config = dict(
    hidden_size=320,
    intermediate_size=768,
    norm='rmsnorm',
    attn_scale=0.125,
    optimizer='adamw',
    schedule='wsd',
    decay_fraction=0.557,
    final_lr_fraction=0.1,
    batch_tokens=[65536, 131072, 262144],
    max_seq_len=256,
    max_steps=4416,
    dataset='wikipedia_en',
)
MLP neurons of a small language model. Each row is named by its layer, matrix (down: output weights) and neuron, and shows model dimensions 0-159. Each number is 500 + 50 x the weight over its row's rms, rounded and kept within 0 to 999. Numbers have three digits each. A neuron's up and down rows have the sign that makes its largest values positive.
A block is one neuron, or neurons of one layer that tend to fire together. After each block is what it responds to, as a language model described it from the Wikipedia text at the highest values.

L6.down45:556532485424476475395579564483425524523459426478537456519514467606461511520550473517552469503495511582503483531475514510451531476545497476460479591467587484440481554578456481467507560503519592544574451485423489510585471540514501553446429480446462421474480468619520514586496562504442550380537522523537415511598586486408532425403481466395492554490435493538513424392496456522547515450447570571535448417470540440568421488499477520482481489545446536451495481530523514561544560478527493
L6.down561:570463505416395467485429539480486558543513449475476516612513551542435507475530515533393504524444512510479500507541491462528537471554484470529448543493497478450497481447491474492498514538613548414522521469430516486532464363452501524531471460447555374527519525550565499528501537444458579489609512571500452715561494495522493477515458519449597500507478527536501474455493509502526534400529546434466514449503503494438476447534517524557476523478542522520513475433523499469448460495540501
Responds to: Punctuation splitting the digits of one number, like decimal points, thousands commas, degree and minute signs, and time colons, as in 108,159, 27.5, 94°37′.

L6.down47:594514542482469568483505517485496463493475443488384538557507570482468592461525492543429459553591535461584591497433452500485417506576500468556556482472472473427451479497518478532455538428533529481467471488442463518536470481505421475568435383485529507447536476611526475477534514521521543494542482502465485645614544437411563524492404513535523555491472576517501529439537512483441444448538518460522457484472495463517504438524502541509537420428467470560455463496394543556506541538458488
L6.down543:467613562513380454531512547418466531500513453507544511499547465519495449521436512508412553449376563514469542454581581577507530561534435436474446484438457528484549408470419553512494517515548494561528440520389569440447548488420509448515538493474459507470519469578564462537566520481487463528461421487467548515471470535491526474471547453474455444508542535447478543543485473515382452501459546489496526515434432477533585516538539546480629380527470484567497433530500535550547472479501541
Responds to: En dashes inside year ranges like 2024–25 or 1926–1994, mostly in sports statistics tables, plus pipes opening or splitting table header rows.

L2.down164:428459509430442527517485534511534519521475467518502523447504526493531571638493412485489448488524527506571555590504483482436518543483449585495550453505546432510460522520524513560540517563544416417495515544550503503565532476406411619404521541575546568462585434539567480481442451421472525533517426535451498494510572527491527467517526477512508457474522442476493435423562465522467454463455525478506479575427470556472525579449418570441547473448439579525569506461553518493471511619452512
L2.down324:483460475602423551434534536485476514596546481493530535443459461574538464488539511443469499481441566498530388418419555597483534560459489498550520550571441514562502506520393521478544492570405460577530531535539516537454422517483568468434519500465491509395448457561491479454514424521488554448607523454535477565498504482613526546443413536450480507585529387480467513398421545499525501625519471466485615510524478459381530535541468437527557559440361535529422561580494467418547516473430444
L2.down473:479465432488553540508526567421459553596458485455506538459487539493462528480510594529458460534442497487458441568481515572444613469347575501580546571438493483506472498494597395492557524506557446440465531516492518424452443493556493506513548502458392460446430458428485496457617506502488493494443442567491504455505517461532552444506471405545514483487495507497485439450584508552513565593516541460480516497543643390445540422526466413535493451483477456524569426506524494495524550499506451
L2.down646:542528473463373428437541509398629468531547506467533544567465621566435506499528387495497495519487460369457479532482486495438387523495488490470430518593420566536479478645474480478495568483524556516523430536438513444518443604562478439461463466595506541551434494548451564489455496489424552482464494484541572484494441479537565418426403526563404460499438459556509499558518485452479447508529593542536472508508487506530517476517468454503391512506370509449474506522537575553490442542552527
Responds to: Final two-digit piece of a four-digit year after a 19, 18 or 20 piece, often in birth–death dates or citations, e.g. 19'66', 18'42', 20'06'.

L6.down125:533504466571609494495488576497535546450586487469594527542445510465492595496479474574576430466450432422470558417594584513507555576495499449479508532485504442430505498545534493595557434556470540501530494512496558565452543498457526506531498475445473439654579579515491514564533453516552461525632615577357498514489477511531500554416551539504552549551508507476475483556532548584525529530584462518499488546455472500492399509552362539501501450494518499522505489497549445503453541492478436
L6.down238:524488529544576526526519597472488488565523510507489492523585481516516507571555504475527542378467461485426453561539432409482506529491450466458459559449557516567541505527538455528466560558474541581468518418500467457468479541527495598466462521556538523462523596601471491560448508442502457498457471501500542511482552482483507467454587498510556650524551486528448462441482556544562443501509546527539447483371538444522585433510468517451515460465536531580472494520461475521634542624522491
Responds to: Final two digits of a year closing a date or span, especially death years in biography leads like (1898 – 19|67) and 2007–20|09; also last pieces of names in table cells, e.g. Doy|le, Vanhoud|t.

L3.down91:413526518439546504449426497501482513501498433343495522492476520467563599482536482362457542556511492450503411511391460554466528487579491494537483572499518585550449492572446571572432461562506612481524598533432526556450496513458615459465472504555526544480489545526611492484507484550495541508502498488498454448511429646475353508429534540366551468540531485477513475535449466577444505568454479560518475440513524429470488510539460522517478418450563544475511555519596567532572404496435411
L3.down92:454602469510576598570460516378492529499457443486441427527513523461537463486483463530553566486386498550502550574546525513457499498549493543549426519517550422542454572553458498391553553521397478490423539562499450471473571438506470477534473533520591474504468474472460472541537448448516510503484456487440546497507472569459482428406493479482473494417380500465435495516461472510430493410492579568587561476404542467475508423496499418405531452526520543560576486583489500528433547486515447
L3.down172:462514445579528491518488532496535484535463540503563544457494403522472509449474570471477364474401406502512460484503473576518541525515587464504641510441501514490450522428527516520526563556535484561552530433464420491543458380506551570513417497522498406513555549471602450465564554487428475498517510448474557490454500527575521538607510440500492452443536482557466466465427472556484468410541487529567493496487480480477464499463555584436568527528430529620544491455508448528442563451433493
L3.down430:418521403420444509459440457536512452452540494491469513446485451540464497497501557496441437508553557531498476453550579490460581598524379433533569479409520511444501502450487483502554492465402620456518462596523521574532569467489508544640501383547483508523524563492549476530466481465455460553560523519560526469441461448506454437502502524402518515539516500594582499443568552458416493436458462544453507559520505590539553538531399496576623536499459415446468345423464537451472547448454489
L3.down474:465437420499492537532517477420529439528491473539471523565580539536423423460497467435387520505510540510478463487513505490469572485493548522491627568473522532356507546576474537443557465570495490511559562547523549513573484547489468558450516416510505536440597469502521497587527520506473507533503482445490522560501469425460537487609478459517388523507548440476539427511454493494579462445439494525591441514466502461506455427461541453559556403495515506479458539578579473533413534459400491
L3.down495:567496539497521472428535505581467514466660529491523445547563562519501353522457509445458498529578523564461507515483506475451448491638432535499487457446436538475529500532443489475520515530536507557576555435592564399497482529453522480484514504509505450555544415475500446412582557366500550497501485484487529507412527535481518437433550440525500459527638463396509430516532525503552440466542476525417533508496509416564550495476475469425453483544467539450457569538466560490531480461488461
L3.down522:490481559468522543515466485485508564573434449492563484568556450537512556494515540513420422474437568401496584463509516534536556484449572601523531487521450438503519535506516501502474431530599525509551456460491522419471568543559571525515638438480524514521516390505463579432537443488498496506481487525457459574585580533541555522411612615502477501482459609530520462534512472525589501464491351484413449448449496478484461501471542587517485531516550458473578514441522468500484562576501543
L3.down750:488419483496499410383471469464447529467468507488460482501442523479525527492424456464545512552493524507552532493551507456531512469454562572473549636574500545473429460520508497477504488552454496382539528534480448448545434487549502475448500346409497470612547416474525472536544567530507492555514546531533553485516496564528465520532469540554410575528473529347470497500506486430504528460496530463496496418503492506480539534428423513529514501524461390450569463484457428475596500555526500
Responds to: Hyphens and en-dashes joining compound words (Iran–Contra, all-around, bolt-on), plus word-initial capital W starting names (Waldemar, Wendy, Wolin).

L6.down419:511467494494514567444517556507496504522510543487495500521507408519491549550447547481543489458581463483514544463444556528504536516540537426432594425467474568487528433516492493505416423411543558543459505460557469417467436537431410491466578499513527501452555498463417392459482453549505420465513501501594469415361427494460503441491462542496552425589459497490526575511515565491499585489609471464455435489524542480614530415510551456528457546539576492511513521461501499582453526435484473
L6.down438:451349474479517564511527505515489422464571527560527507535544563536462510424390586529533569512496498514590464550475540489478509441436521490561569506630575527525389499561472512521570480596461560557491533490428489539471574522530449580492524530434460576538533468523434437554545450553502540520556614487594557582493510554431535418386535501503468386518541437506467450542467614480453576529443399488507433437449525498544447579430546516495373511518464526514494471532545511502441537570555552
Responds to: Opening pieces of words split into several tokens, mostly right after a sentence end, hyphen, heading mark or table cell, as in non-album, Exceptions, In, Alternatively.

L2.down211:425488482522438486544455444460540489474514408532538499576505466475523505425530404585630502463501469565498587473494468496532530512537450446577486495425638485532519477482635485518362495510492493475525535484580522541486582616439467488538528469470470629535520485536534452454437480461400530473524393580520520467497462523360558450448463497485528495476549533518412533610518495500573406522422488553523558567514497480503543524503488465525530557486445527424497422498428573498490509496432465
L2.down493:452484584517592548527522419562493431498387464536530448507527524542517516440510393493515485465448518430483495444454571469501512503562551532585570492549501430491569533424417475480466547459502549522526495498528566477546454518554556504568504442443519572493453581457571396497532461571425464501480540428432481493562464582608430476365550412572507486541501460446533498584489421526463464495496465542475508438566453454443537420555460442483459479523490475450504487509522566414510593505586436
L2.down645:420534581488539486525504573568582489464497471456507465466508478512555438449495425571476523473519382539511507443577419492428465478488577485516529497501469503568498526549543504526453557521509525570564591640387569472483494438402438570490359472475464482476502520423519504501529459592556518521490449557483429518492453473496411481444524498497521404546549598503532444341420534506467578465558482646475396452464522462489535477426486558555456417482603531485483484592592496551507497462513523
L2.down751:520503493539379565513447507515562501420550509555571512427574407477432508491510444491497466481477519537446608510535484517507463502409518485499473497589398424491459479450493497534459454429466453495484566530463560429527351412415539476523516529486575543488439586489491490453428450602523493391520473559479515542394524523435488487480530490579528437493474460526465522539421504415551429482538492542480458586493522529437550515506547477476393538522519496548489520521414498404422594573505563
Responds to: Word-final pieces completing a split word, above all "ics" after "crit" in reviews (critics, criterion, outraged), plus table pipes and plural group nouns.

L3.down124:470572440578464432513484478449516472480515456443567464483528572465493548534456527476537486442524452478555430486471510490497446470485499494403463508543555449492536528575430546601559533564482560493485494503596514502468426387430458554409542536591473544471539486548554541512500438542535561611545500435463420500495508447403495518503464454493524455524490475429460390485591459517442456421526531481528467413486558520479465454397571574540492491515495524559533549447573498461426547440472401
L3.down138:531497455547471464624470447408469524404538499440525570528403496543551551538448505465534499473481447528536446501526512449471443545442452481634498530447605420481493470535468455529491420504407383431525482446500420489548508448509538508554553520510564460541532502566570421463533548528446565525516531465512469621470390540659490518549431564399499511583461444498545517508467457601502480486486496495569505554423434478546423489451494486512583539590385459424426475564562432472426448573465474
L3.down167:475451491512488538489488483401514412539534462479554546479422480460469389487458514490478526492552461491529505538545504520504505651495487542529567483535542488535574437522559440503540539479526492515503474511455481548590453444515581494467506449477470543561494550518478442511606521539438436533531536514448503505504491510531509484558446561545543582540599409454511502483591460398466356451491604514469494454578508524448487518523451487509549542431521549439557560484518471510423413496588530
L3.down230:434495447476441539486484493514529575514545467540469511486529525549438488422515510550474535518535455511531467450492498418528517473549503521538477478614466399480505458620605478514464508459440470421480497456443512423539513472453451484442516493483458523464479475517464447517484475520561518472494556462555498522574534553506482459475452578497481508515452536420526546558470526443502484497551537385512512428588454554554472426537531590599495562499518570500505498497423408491437494498483493
L3.down233:540477459492485516564505429441494496501487450507466548480460495436565530467447470463528534505512475506504441619568587488511350485525542488541502467466498508474437542541563549395506467464508478488511582564544500543425456536470482527499548505482488479490518496492473568514426499474510476538519501505482417493604500468519494369482526533585524498497520457482476458465482551418635542489535465581577530473540553474542448447475596554503451537543533496427447426606454485384436618531520468
L3.down257:565456507596518552474484456561511458443572478370584527459482524579480509459575412409545510544470525483467442529572514557493492517599514461492483496528510487508507491501509460518481484544556513484449554548521469427401588581482504559543503472475507540451470428611485563455398471490467430486513555458442413496410496467542485583472468521444564495469402499434553574549492586524505542442488484495526525436429430518441590455490478591423565560532592443551518361400435474496496553452562470
L3.down562:531526563350423463488500562540442464464554511487480474423520527540574435412414470508528595454476425499462495495464557446435385565481586471494583461409442527622648477566499429501481540405533412516537462508494568502597553481463527459505406470416433528557488500539477509518505512445495447526469566470474545585508430435562527527569568462471434521545462523477573459525481468562533533518457567474501433570467493419483430596467535476455434499466554516455535475468468548501552524459497513
L3.down664:489538494471489444514563532492536496464588467473524417464503563555475503566416471580422443506501443502415557448528532536491487581489546512465504532529583515538474509510389444471530476447451486469518499490523494548449517511474551481519475505571437439519341521447508533488494560561428561478451643501436455428518528558542511546496498488401562427412416482492506532576526503455489547528383486446547380461490435498528565425565449441453573485458532510560475488531471444494465457475547446
Responds to: Short word-piece tokens that begin the second part of a word after a hyphen, "(", quote or un-, e.g. non-album, (voice), single-bye.

L2.down291:538494483607435456515454577453463571490475576476482467556498482553535435473538576588620566462490451530418536550491522405515502519519567535543424439432415528473510540507456456573475508469477483462530531439462536491500466432475589554529429505486461499509472473509519548482509521553434588401534483514403477494460482550607485535453452461503569476537531564465460555525408398545629564398534522346455484422418477437454531472532445537448548507429513559456430384521544469532506522588486457
L2.down483:394487477513540473471452582453490476521499521578428525563521542466510511628566485520536391547521525516517451511505581465557532495487533506448458421476826522500481436513542600458490569481545499515444544446472517520529739582489448499433491493472427442524534504626513539458521508533522524464475478589476496490462469480321594487483454496523547507498446519537386445531479509512447563544514496424555485501536423467465503430550513485515417473432495430510497558461503510448541548457496499
L2.down507:424465480479506525502555483453498513467452525569574578531475530473388523547592470507497545536482489499516458561584631407507536522491458492502493420470771472457468518511525497502477511449468523529560503501467503517547628507526529402540536412433450442541562592660483508470522573508467561465443545574469498525477483493345504447474544568471555472518491514509422525493534485486516486464435466488405491441420516476413489480472511505545527537475435418471534432524452448481498534539446488
L2.down599:452438436569526457488515582547522484492583451589500579549537497604514503554460462530488529492523506527463518569459506471501544455479497560396525479426603512420538532451449540370471548410509574544522409458504538559537665400534457494494479483540559553501562438530518489462486477442535525487476506538411457532521464476391503456521501489567550546537530470423530559472570517604364531534506499494558530514483540450640450547539434417491566487572512519424479485479495541517590549401497512
Responds to: Number pieces in Wikipedia tables: decimal points, digits after them, score dashes, e.g. 100.0, 3.73, 6–2, +46.

L3.down42:478465525533434447507555542462533531492493477496606570511528436450543529421515546440493538448529503527553472529574445548446478521535466478498420474561445572459500516519470493486423431472501507508449519444467513536519528556434577483475328524512475542476557431458491478517382524586463470507521557575419511556488501475523487468521476462560502465527578507499453466550462484531516570456454542514538501599445502550429447533518505587469571527529501508579467567421524593389450564509515481
L3.down80:397446588460533455476471563496459587521537554487502518468464526468528580520578416578456511568440398537535440532470488464473460572481562592498425530475512502568527519381493569599530538441473511539507520470550393453471492466637501481473594554462490470560446529565512565452487476481534451469505469631488399482502566451502489469513528558485530553520473496496541557565589556513539427450480514552505522484550479440466507474501527375504484549506584489478519532492401592543458494464574539
L3.down178:549559649542555439532446502451545464515539564500517480564486581539561555530517526453495576469483481530435559461486587473576474467523530512423476543518474534463524403557521537481599462509516566483462576488571486502498506513570508537486498568532503481420480552436492447465542535469554501515560429433531473509488533465442489542545487479605505454368564497513461474435452479538474548497441526530565477541495516496537535488597475484572478493522495502541587512462448551396503577524480570
L3.down410:485566536541468461483440491557578557513523541473518480526514532429499456521487487594491433475434493541481550540475456502574395528516545535479408578538515529493511441518523538473478531542462484510449465439482511512496478575553506437429517522578507528541479611423557449411489389497563522590479440430477507533494486553480503543537492448467457510547573464482460416499539545453365477529521429579530535554521504519532499558624498469502504493479540491470562542430391519413531550448533469
L3.down451:419531526536425465503497493514456554436438462480550596521622483570589412510369587542425557485482543417503487487488423451426497484468480528536473549527451436482539514435549487460547474498433501523547454473456515522415400504465533556523476469574524498438547488475392511502483448558519471451547530528439487423530509576563544501451500430571410570560560578506459420438497540531414477487529527432577478419493460612506565481467505505474482454539482478478414543447496436558532458540454458
L3.down512:455529546486517546461454497424496615503502505558528471578425490551561472437450501594537573525502448470383550519521616476574580570560479448435494551499431565564574529510542537534548505451514599555603484498587528508481501533546612506505489538544520490426517494483514459445397593514428480538527412615498405508426493460567409521570532461470457429535485484496433493465512467518591493506499472557593596561521509538523489566479512458459459422576505539458477490439427530548499440460488491
L3.down725:484512576520571414490466432430516501568494489435531520508508477433552655526584543596503536496500420471490560580562571505446500545541531499452595502429430495545571541515551488463497427527512528479486499475543435540426523458608579530516494529426514566475491417540486552541484580563576542472496504502438387436581521501527460449539503501454385436488505610583533425434548467496554521468508513571511567546534458461540473461437439472519388494569495462560525644449516508512520435489495549
L3.down755:542490477484586407519468485518485553468486423402492463559479470535555495429538480480546544484467461484483459508438536554486416513562473524477548515497547542545422542566548481485517524527542490470551462436566510466525521428474460547434553532435562469509521563486446554475442514515587501541528500619506565471541470470544530415568562634533456516495562586508507557513543405478533409455497450524534463578487515417576439573478482481506451564610478526573480469510445511453517444558477480
Responds to: Singular common nouns after "the" that refer back to an entity already named, such as the town, the company, the hotel, the doctor, the village.

L3.down110:501437555466600426456534530491491450538525510490466504477451538523491444549493558545497398422488517498509520493531456437396527471526516503461449460617498542424495513480483498428477496512514545478428491452499469528489465474570554499557490517419419471606464481595564533474543480574482520510572595444545441467484415519438503443443489424502523616482450562494464451360468569545570577520460530487554552432502500515517502503464453511523478486519371529512376544455527499483528467459511544
L3.down116:367356513485455399548570423482536528515540513518610512495452466477403491499537434512488509492530550496554539510442506489431606569431396507372498506548479514482562409517534490482600461522459416560534464517498486482537581416485474529592491558528495488525503580497533525409536488633510513528485573529571566493507548487472489535507480536484500438475469515527549624491527515517590552436503489424520459516527441546526546560468482508447481482375461481504617437547542477519490547513497524
L3.down283:521506494535451528484570479499417500482499560488526442486519543455467463552593491464487556549520500525467556502583441522514473503510483485546469512429553603554520476575497569580490526470468436496499601541481517514566494502490592459466485497406575553526392563489437499512583446476524573534479568472555445526418553491492505442514404508476576458478510558438505517472519517386584435416546477431481449472498410517430547549561494485442480513501393467518409481418512517426524469433553464
L3.down299:493488542485584433481535396504513526538540584588529473469548511581484496532427431459490485607435529520443472487489494399468512446512357503454464425505503495471487468539416475474479530448511519511608466518506498516458465483551502472421473483616540533453482512474498570463577548507531498564541385522509487524552452482459527437542526536553561557494606547403562480560485555500470395586442429552482533513422504501590546460479475523524468460505478520426556503525491584492455473548500453
L3.down309:467500553394581455452496520458512510484489542593527461532436553497481404496523482441512407506502590512505432477506526505522523566544501531536501452566418528559483550465496511468547464476483543543497616393438476475479542525553559530534497483491537518478481530531469471566466520473527440466576549547493449572447421506507471499415518385514529478525543522537567558536405559484488486416567528418450407484566455376598392552556441502425504583447577539427525465543529495546550531516479492
L3.down386:538513497559396503430489553570459430486527547453418473485559479531531496502466495556493467538472537494457427439435572483454473465609549484445508471477493491477516545554427426482534594512463523607457453440495446536549509605494438553467574394464458530501472510448517421521431440404650468466628384500609527474530466542461500477587555429489500529604519454544507495497483560492587483452481480466456497513411512508510487475521523511550400527515562523385519443517504573560499507527536492
L3.down475:557554487523440450409453490459485533519520478435543570574580466525551370592546483497545575481525546482497509506505522523420615610579482567494472430497511547466414523427524545457472467504475461538445528527412492490575505488463510529517528463532530518528572469472519515496539428484486552458503492500456594475478436400499525481579490544520577470482595516495533466452491598532590485539533541428513443516524445383431494458596485467558509405502509444465512520557502464489464467535482569
L3.down484:515485569478426463522518557521537481574459454574505634578540514453479484539430452540501406544469522477521429575414571639515539501596476539457467489505533619508483543591440510544551490482505431530462542462558527515576535504509447570507605469498429554514452515536610481445550488491481557528468552513504485480556523498459538471367516439447560449543522484450495564453556480428574470536454520499498469463558410519419447489541449590491536510469578489537501513445573505483485528493469549
Responds to: Dashes and separators right after a number, chiefly the en dash between birth and death dates in biography openings (1915–, 1898–), also year spans and scores like 17–14, decimal points.

L3.down66:565531475489465456508511516507461449568532472458470419530483462500523545533505469498422524474516470500515590390452449456466493552502497581437525541544499520512485505526498464590590509529517531496599498623468471557483472424513496529440561606423504529434513481482526512429601475558487564478521459491450561418474505539498543554592522555477590489357528474482510561570508515464527421421523556539405498506496497524561515506461427468545518424496544435547394521584454486453514505545534529
L3.down166:517464450427569528498495484547490507482516482502614484473399468520465536424461533516479545433544455494460511464518476506540542515533523510450563538480509467443519455503485474556524490548505536464500466506512494478547458523441474511457523529475479513504487547427409527599542448414454590528468534487451615492517586486535517524393440410461526431513408491540511496496501551494521430515434427454443526505522456596498501508618510502532453390431476484601448473507586438589489364546498359
L3.down262:510456532488432397575406420424470555522503466444567496464438437547600546455539563386484510480613489495558477510529475481493456504467468498410550520482357534538441515522524553490466458618466557417599477488506442484505470501485576466450468546479453482507486499456428486548419564457469560504545341520426484486524501420419544553392526517535510547431556514565484458545458543541471484527666525478531524505433521493463564558497527456557513466536474468451448534541562451551528478423480482
L3.down300:501488576543514403608483619499465551462423593363384534449428536457490477514553460577524447514531509479524493429502476584455469505468442517478483378548470531501483451433439462511517505545566434445524484499425466527435447531514450509521509537578525409474586457507476471523434562444567407516484438558522431512420530437484468534465560497491529471523549511483425462507524535512497426352444454517375598499513420493489462613484558520467518534500463494591432490503478534536492438486472550
L3.down337:539526462528507535548473506501442585565517553514544457490494428507527495515392470484459446528447409474457550423545523545480379491500556521593504542643523526610421513541498536469566467517517459426570478457459528412489493508497486635479483478526567497469473559520518555482525413440448546604522554487482534509533514618527530468503524510487438522557473471479491525555521465498501409423482408501581531477484516512512548462515508529464505447352527561508479494477483538485446495469494399
L3.down424:523536506614545459559586423473524477507445626529467509439555501517459485471596444511563467531566516479464474522415527566533423474427533526601499509549541478459505489538476538546487538560473471532490532572424473582616566550476524521495478566480460471457509439488441510490400594490465444532475431573504510483385510449622508541538420509436555552536452493463587444523492502510486561534496567414408485607524433473567524414471468482495571488490573642489575502478486485506474489527560551
L3.down642:560512515608507545519576477452468523488512504550499478434406542429459498467553424426571556478530493475533364470467463562430511499541459387502474469457498620528464541584460527481511579459488462463444546557474458519482496432478558586494442463535463545565483524460526419471519510447512507407528486567510600468492399498383531438378489543474452497472491497443455581469550460559558511569460482517585534507509635488499595386424461483532526534455511546501538508480386476453467501495575528
L3.down711:495509541438484555424399428474533557564474482480490476456489575585457591520537561499419589545413466435539484530513510568524578503407502412520476516589525480523557509494538509565555359506482421463467620546414528452483577541453521487517576499498512537476453490508507583468502470434612496583546484443538556413491500460599487493453469596554529456498542429536509552512494484532538482606446470541537450591516556478507535520461603514545503418452449433432451442522525425493491532465542460
Responds to: Last two digits of a year after the century piece 19 or 20, especially birth and death dates in biography openings, e.g. 19|66, 20|17.

L6.down339:514560507541491406594464373528622494449534563554486611570494550510561505414518502562443570446498487563403488503453506450467462548478491469492458538524462528590499446519417459474560513416421421522532511543485451522481550459521417412464525506511492493494571488486524576503485558522514501493489498485578512577479541573543403477482555511514540539503493538465488526552491471552488574461487556506538456632438534540461522548360470483481488455554433531580510492497524491419500447467484477
L6.down660:548470541553484470511498471512436492577390548558556541504499558510517609523500429548435544414458550465493556488454474481407526564569566517444415564452461494533589566456511475524496576408512479459533365387483441493405519580491540477526494492484523460503492497541462466499448535613499539522506601513539468471521487479563531485556527474506467603485485524518522492453572529511575570493562568514569414524511512445492433519486475426352531492533480431562481498577436481529531430565533493
Responds to: Generic nouns after "the" that refer back to the article's subject, such as the show, the album, the project, the company, plus sentence-initial It.

L2.down94:490479444469587481562533499372498571545466469523499451434462481471545448470528517460490562529499465545506456456492475571486482462506543506478492474529627399474570505500455540527532559518445468541507482584457621499505647605461507474520397440453507556495484501498468512431489482459601535480472597370593479388495484509412455498561530359529454423467549493497479490484525558479599468521541478507492440500466604458522514564557533438498517460569494515494569544529514482454565537509437574
L2.down404:427472494564456599443493498520472573471495502456526476446403489491566512498551511488448562528566510441586462457513405585578475418495536554551406518425532445514442455499424508555463512476442440588449452492456503527540387471545503395461547524470525548487509445488549476479427451413553521445454516497484429418449513501527461547513465514513497535471469526468421428506459485419510452538445472442506491520482487537414558553575547412474479550542456609518424542544527432517461458427562498
L2.down615:386507471551492418511479529557529493539540467445462559420485519565573526421470505469450461401479473567453409563525452561466455515625533558564547443606596536546563485505473391548513520503501598640558532567597438473579663495435479524596497534492514465483493485419575525547411545499511471532501507449550479442535468408439482523511526477602589490528561443478441479473485485492516478519497500511532441569486511447531505550521577502438465450435582493536515525553522553574520576483544499
L2.down733:420484475420647484501623430479468436472543475444553494452565519495553527476472521430461584513457562541590510466493464576555566507589605517473537502467614413513558462538509511505552574485565496516477527594490596554472621575472465480522450507474491493502506507525463434442549508523467494484455494565545438517465497514375453567543516357478629482393509499470483474414459524511522470505536500512515381486583598462503456538500495606487472551569508520489504548506459479448524545543526553
Responds to: Hyphens, en dashes and slashes joining two words or numbers, as in well-known, 5–8 meters, 1890–1974, Iran–Contra, hip-hop/house.